{"n_layer": 10, "d_model": 448, "n_head": 7, "n_kv_head": 7, "head_dim": 64, "d_mlp": 1792, "vocab_size": 13604, "activation": "relu", "norm": "layernorm", "norm_place": "pre", "norm_eps": 1e-06, "positions": "learned", "qk_norm": false, "attn_scale": 0.125, "bias": "none", "tie_embeddings": true, "parallel_block": false, "init": "normal", "init_std_qkv": 0.0239, "init_std_o": 0.00534, "init_std_up": 0.0239, "init_std_down": 0.00534, "optimizer": "adamw", "lr": 0.000838, "beta1": 0.9, "beta2": 0.95, "weight_decay": 0.18, "lr_head": 0.00519, "grad_clip": 1.0, "warmup_steps": 487, "schedule": "wsd", "decay_fraction": 0.558, "decay_shape": "linear", "final_lr_fraction": 0.1, "batch_tokens": 32768, "seq_len": 512, "doc_mask": true, "train_tokens": 293900000, "steps": 8970, "dataset": "wikipedia_en"}
MLP neurons of a small language model. Each row is named by its layer, matrix (up: input weights; down: output weights) and neuron, and shows model dimensions 298-447. Each number is 128 + 32 x the weight over its row's rms, rounded and kept within 0 to 255. Numbers have three digits each.
A block is one neuron, or neurons of one layer that tend to fire together. After each block is what it responds to, as a language model described it from the Wikipedia text at the highest values.

L2.up23:077062140128068167071077121157089136145127086095125110129126102122125076152148152117148157141164109196125128121163168107186145142101128181176140102098106125124195138144139145121137129108118097107101120138146174135128091163177132124141207083220116130062134110089116121115209125102153152151149164198149156088167147174070181209136126097092076178113129097099127126142123118132121186132096120100094143055132126150118076090207187079114119091140091138119128
L2.down23:116090090173100110080100142120109131125155105142130099115131072134126103128138122117158148098115090139124063129132146167129133069133137171191150175166116100114110207174165127095148158101088137104120133122121170116162098171145113095118124119146207153101120145163126171118138142099109102148104106146123195122130119152144165148165131093116139127166096128104140132155190137149086143143077133131064083065180112061095139109155120088120090146150142160178112
L2.up1020:074147105119160082102139118178099104168152051138114094148148128122105054143115143165141192092149085147153104099190190120168133095153137071136180128143125105131194135125109140104145121093180088135097105111169139135133075159157185156128169091120121118089097087134178106115094135062155135141156162137120154118192085045135123168144121142125120157124153111129138132144121089155106160184149107133070131083129129161118084129127169108135104052200171096133094
L2.down1020:076126134113069089048155134155126180190131076177076071145134155150129066125116167162149178109191090160158150111110194062135148118151130103202153136134169104103136123118140143114075131108135134114157125112210112112054059148153142116157131119138176141136053096119175118127109162093172113140142124108127160133173147105171135118108148122192122098124146193125173106105167109133132092185121161112100066143125050132165113106135150081133137135178136125171161
L2.up1477:077191099063142081169146138124153147117141098119148096162093190133159116128091111104125151121130067121188225136165112163160070103203086101147099147198113142130176132171141141096123160140187114129101162175136087221196075143111075202120064127116117094173092077090142114092125125178134092162147149197161122113188089117153091126124107158108096194068164124161154136116136118164108115079133152096128136124085157178147126152139149147128098047163087046101091
L2.down1477:157129156119123147079169130091145122198074106164111124102075086165092152136111139132127152152147163128062100066113172109180112140138151141128117144194180113123159137144094116098158131151122130110115117097073149119144074120182131088168135094136134186186046082132145149063102101162101149128094168081126137075125121121145127115125138184145085159081179165195142156116164120162126106085119110108151129158081140188150103147114121090161118122109153110147087
L2.up1607:081140092109137149150099103074187144118172114117168117235142135124115047083067109117120128102202086146163095154144172133181109125112124124112138165159148069152099149143117090132116169126142095124116154141179137171100056128127144151145135037179078126122082100105094138151171141083135103092106152192134172141141044070063171176090102119139145209138113116107125158112107107157128139174152093134111119093084159179051141109103176141124160089193109128110128
L2.down1607:138129158100177104133113155131134139163134127166109095145111138153165053104142095128152067179155135143152102151124137059190141119135132122119093126135129074115135132152079152123144165110130122095091129091165094134153094102102130167138148109070129128160136105170166174132151118128137112114138076116081120101157163113172120165107105111214126105138138123114159113121186124152127124122235109127157100195152077187150171127061119115091131138098124127111098
Responds to: Common verbs like take, go, come, put, pass, set whose meaning depends on a following particle or object, as in take part, takes on, set up, shot put.

L5.up1006:111105115102128161189126076175154131157108098110108158156167181144125132103122148153139125078102147105119087113161091095116111159100181112090147194130087147117117096180158133081121154158133067129117138169085168180150119073084124175144087137197154093118153144088150045149124122127099147141148142181129155140086118124105124160107060142093048153141136119199099149147140124104107142175123088132129183113128161175049096147116097109093072100044125109102135
L5.down1006:118163087132095138104131124103122134114110131149102166115095114099168134151167108141129116175120147080129146065168141110159135086123132156123099096136137117141150103115129125048078085072091132182081133115110185117103126149177186098175146144126103113116138104113142163112096119113124110111129157136104142117190137149122121093086103068146120127139165132128112126117082117108107177140133121108115150121166142108157191148194120109132117137080142160122096
L5.up1359:091133162121119109171133089097122123125115149116152138174126151186125125115160132111105133044164094174128131090139122103129179092085106149089202154186135082115115104164155086148146181183110056112143075136111119085137169113148076131158096122154112113110091160061141111128130168143079176117164138163128087181143137108107126118106107161145129124044103125221138151113134125081169148171174066068088106134129125121101093125138125159113172138106106132102164
L5.down1359:148153133081118147143164112136126147137109131131155168115124114099153120136121111096117119156135122125131113107175104107097112105132089148146116133062122130205129116124111128136118118096153128181100143116148155102159111121131141118180174132143153147140147163138099099141127108133139068136159151112091095069154112148148136085123078098102107173157127127099165133118148087213114087088131119096132098170126154088159122162109119100145140165105102139153103
L5.up1643:135165184074133106136144129144156108100072101143134119113154115155140134134125144184148093128103146105106166041150096141170154148096126146177181110098107096141100097104098112095123123163162071133135175126099093068176123106115105172061112175203157150098118169077172055110156146156117174125156151136101137102134068151135060203123127118116098101157159098205072112156190129153158141122170101145148108137083118112116113131129167129100113137152080160128143
L5.down1643:151118070175151080118148079142095139115155099105110120148134131132099138119173151163117141166116180187161055141094164139171127138154094148160092127114083088162122109134058172135111119086154109133138167176133136147150157086072101120146189123143115115159112127175097065085164132094143118087109148117081128128161119101188088101130126123108211111186106145154107042142148126115161157132167163190162132099123179168120142214110201091141128064086146100094089
L5.up1650:141152167105134136174101119175147093178070113135088160171170123132168105089072128162130168083071096100122076117162152106097161119105179117150180082118098145119127110166172128131091150135096094066068167115132138089109132159142108131112102150204130127066123105113135086089112117188079108141097138142176124168136100176135159173100141181114179193133115109144104134160190109098126148155142124132103144108097082186129154165116099050109105100105112127103151
L5.down1650:182089135140128076109145113060072164152140160134137120130155145153152116120114123072129143122132153185125135122136141106119121130125127121114128148099130112169101164160107088103119082122081102253160111155090130128089152147107109105162115105104128115137149112085132081122149127083101117130137135131118098130139149130129117092129110136105141108145092144157098134161094136161114142129077114152139100164138146095096145079104105119147128116138140102098092
Responds to: Digits inside long decimal numbers such as coordinates (50.47121'4'°N), plus interior pieces of rare names and words (D'yn'azenon, Jul'iet') and table-row separators.

L2.up175:156139129124098159094096101122123145143110118101043130156119161187123119124087126141139158129150126087138122125140116119127152136110098155126153132146128070118139155118163078136165125161183114024148125132126131124141119146136129216109132127168144139131136143066156108095105147129118128127179135116145104174156154122130138127148125150100142135050115108145128144112187130156116169181131094118130205082124128193140115126116131127055140162150119130091129
L2.down175:101112137109144076138186108133112122158208121138218165081135064057124150119198141116085114136122114154141122109114146224088103102150141133160131128113132178120126109104103198125079124128071124152123098192099176175101124105108128072144111138101096124109112117194122141167146125142140094118091126148104157085118076129130169105127107111129105107206128113143129157143062134101120092082102149115113062162120126116154146167181146110218105114124136091157128
L2.up187:142115139110103171106095130131129134149089109102074128148158173205100114117103134119161125127125110096141135127119123109144178127106089147122130130160117074119141161153147064120167148143170108031148124106118122114135110146128126194109144104163126112137127157053162100105126136159120124136156115111171117167140148116124108149145143184126134127014120110113136161116196133144127150171135107134145192105119143158113141129132153129026151145148132161103127
L2.down187:104121137124168083133184121143126140135186114134198162075136066053156145137152124125081124128147098176149110099129120221082087107161152130158155127130128184138120106120128170137092134127073136127132120181123147198111144082115139065158102133120098121132126115187111136175129110126149116124086130142126171086106085136125129118134106091126111112230121118146122150133068117102134102083117151123122038160124118126138140158165133121232126111105130093167125
L2.up596:135109148123110176114112098138130135156092110087093115161143129211115108121129107115168137148149143125149142107118126130169147146110143124087134154159122040125118127117169101146154156153195113049154108138122130122130116150143103185118099080180141122150122171089168125113112164135136136136168108095177117147152140132120128135149131198101119142039108140145110151121182124128097169173150100108129173049111148203141126127104134135065168152161151128078116
L2.down596:107100104131165081135139115148131139136215118167196141072140061073151136139172172127089136142136108154150129157130161178081106093150152096143132122113132192123149115119106169139118094125095151178104138167114203147122122131097144095121120140090093115107103106206073165166114093142112086108080128181141139069131106135128147124141115099143132130193136086140154146157099133133122102098075170137112095178154143085158125162149124121188097120123111109166118
L2.up1119:179151154113101147124113115142129160134073118069078129135146161220121108111101120125173146129135133097147120112141120110159163150122134134091120104139111068135133151136170067144153135118193139006154119093129102112122128166162078183117119125162111110131135157059163132097108134132121123121179130124131131162168150132120115148107126164110131141059103132128134138120206111140111151165137095139158189098117134180127152116098143159068141165121137130102112
L2.down1119:123089159142159104159178123138129131146200115118191167076137065080107126123167116137064111136140125166140119100119161213085104093155112133149128124096126171130107105116111170154089124149072138142139112189100186174114132094111146082140109125097101128122110128201119140173122134144140118118077109143142144078115099148123137109127095098105110107211129117153130125144068155114145117086101164093113073169156135110148131166166164110215140092115099116155141
Responds to: Word-piece tokens that continue or begin a longer word, often in names, e.g. prest-igious, conv-oy, Uttar-akh-and, c-yl-inder; plus occasional whole words.

L3.up403:122090142089095052144113103131053057128128157134118129123136125121145146087131146119157160119123137107120137110188110132158091183091114113143111178137102103145148068169144119094145102124162132103144103213133163136139120086105128086167074110178144145078118143116169098089073107149105116191158138162154143094125122139120125115137159196127087133088158136159161156081118108178031193117163118109100134099109109166134047152108155111136087062171143125088136
L3.down403:122148099148126166144186084149148149068165087125130106114097077070138088147153136124133150142163118141168160176110164139123141126101184122159098141126111139150144167112101105062104137143143125112138170150053149152153114141155107171166147150110128100145062120124130177082098144111173091104142073134154143152159098119101118134095148155155181115102139192212088173125121094133148125105083110127217152148132148076138119088103125098133127185158143133104077
Responds to: First piece of a longer word split into several tokens, often a verb after its subject, e.g. imp(osed), aff(irms), purs(ued), plus infobox words like reference, date.

L5.up180:146197103086141091191169103154123133106104138114117133079132132102183189123117097041060122126077119121169143119109121122165131141131162140133146098116132070144164174155141155111121191154186064126095187152093090134117104149096152152106131126100140105171049021085154136141072140116105065138113136146142160152143114089095116165097125129140099145117118099171103089077063076202080165123175122106136174151085165113096105122129185142112161176175102096161069
L5.down180:057110155169135095156100133098142154107134120154150103130153130131144130113133140110097129137074151084122126094143152112164085152104108111111141180103139116141097161176147140034097076188104083122068082093146072130119074137119118122137102141141137126121108183127161130057139115176166102133138172150098170143122158133134126125099103182179107168109188131099167151114144084148121126137128090112137061152131114113117035161052061119164141142126116161156076
L5.up615:138165134109161107096113111152124189115117099097144100103126131093160171148092097120118146138150162106147175106133172082118147214206109099131148138127127119147209122153121159125160094128116055152102139123097066131089107100148122089170106126103085132120130089120157119113143119182145162117120115086084148121064170112132100137128111144103183182087125101120105167145172122139136146147158102139119122140116142188079081182095161144154135101090074152138099
L5.down615:159107178119103110171137108154155104167122083092125124141149093139159100082149136159140175053120113088034050111116131086133151135076140091127166120099102130113076172153123120133129067126161145100180144121066096085108170163157129105129165144180174074184078156115158188112089167139168111116123108103163056173119164140146132180134134116135087142144140157120093164129102152101104126108146143129158111172065103149138128127104131119145144098072111126119123
L5.up819:114148042050089115127104119156162099169117102114129112155153170101118133156062151133094116099103132071138171092152136081131110088164144138158109134151108091143107165167101167152100112098108107139097155105146138111189066122122134173123125107126087115094061073124160141124164151133159151177070135140119133089152117163136101170087080119123145154177136132155130126165145148217134095170100101189100205076053084114116155105073194075120130101101097103099125
L5.down819:164138173161158149139122133127099145154156105127095150140103163152188082153182103132147109167117141137111100137082085132099119152103070169091175148128161091165176148095182123112165142149137150126172135101128129150103149133141119151124161073060128119140161185126149109118098148121101134069131079141163148185079074097126147103135179156151080107128129108141110184085180075070095140128148110101178105189188125124172101157151110116144077138129130122115134
L5.up878:110172167102138055098165088154146102114119108142122057076173135130204177147143147133156162136157060104157190088211164116104109136146108148141128129202148156136159135137140153114125101172175056106182158115137109115083106136185144141112147081147123097107083074061186087107115130149135154116119173130065146121163086062145063125113138128110145126150124109146134107131087144100130190170149139137112120134183132225083106101123124138128116120144115062074132
L5.down878:129110093118133027084100091097122175158122066156097112141107109124103153181134165156202110125178117088053138151115153136052129151179170062176165151144114115128148172204075170114129097101084127130122135099133114081072063114116117128149098119130140150173068106126149121110092176097131123131103171140097132112126144123168130142115110169112133103085077166131175138116139126145069159131137116126140097160080130130140163162085163097133123124151178158152159
Responds to: Main verbs right after their subject or an auxiliary, mostly light or phrasal verbs like take, hold, set, went, before a particle or preposition ("took over", "took place", "set to").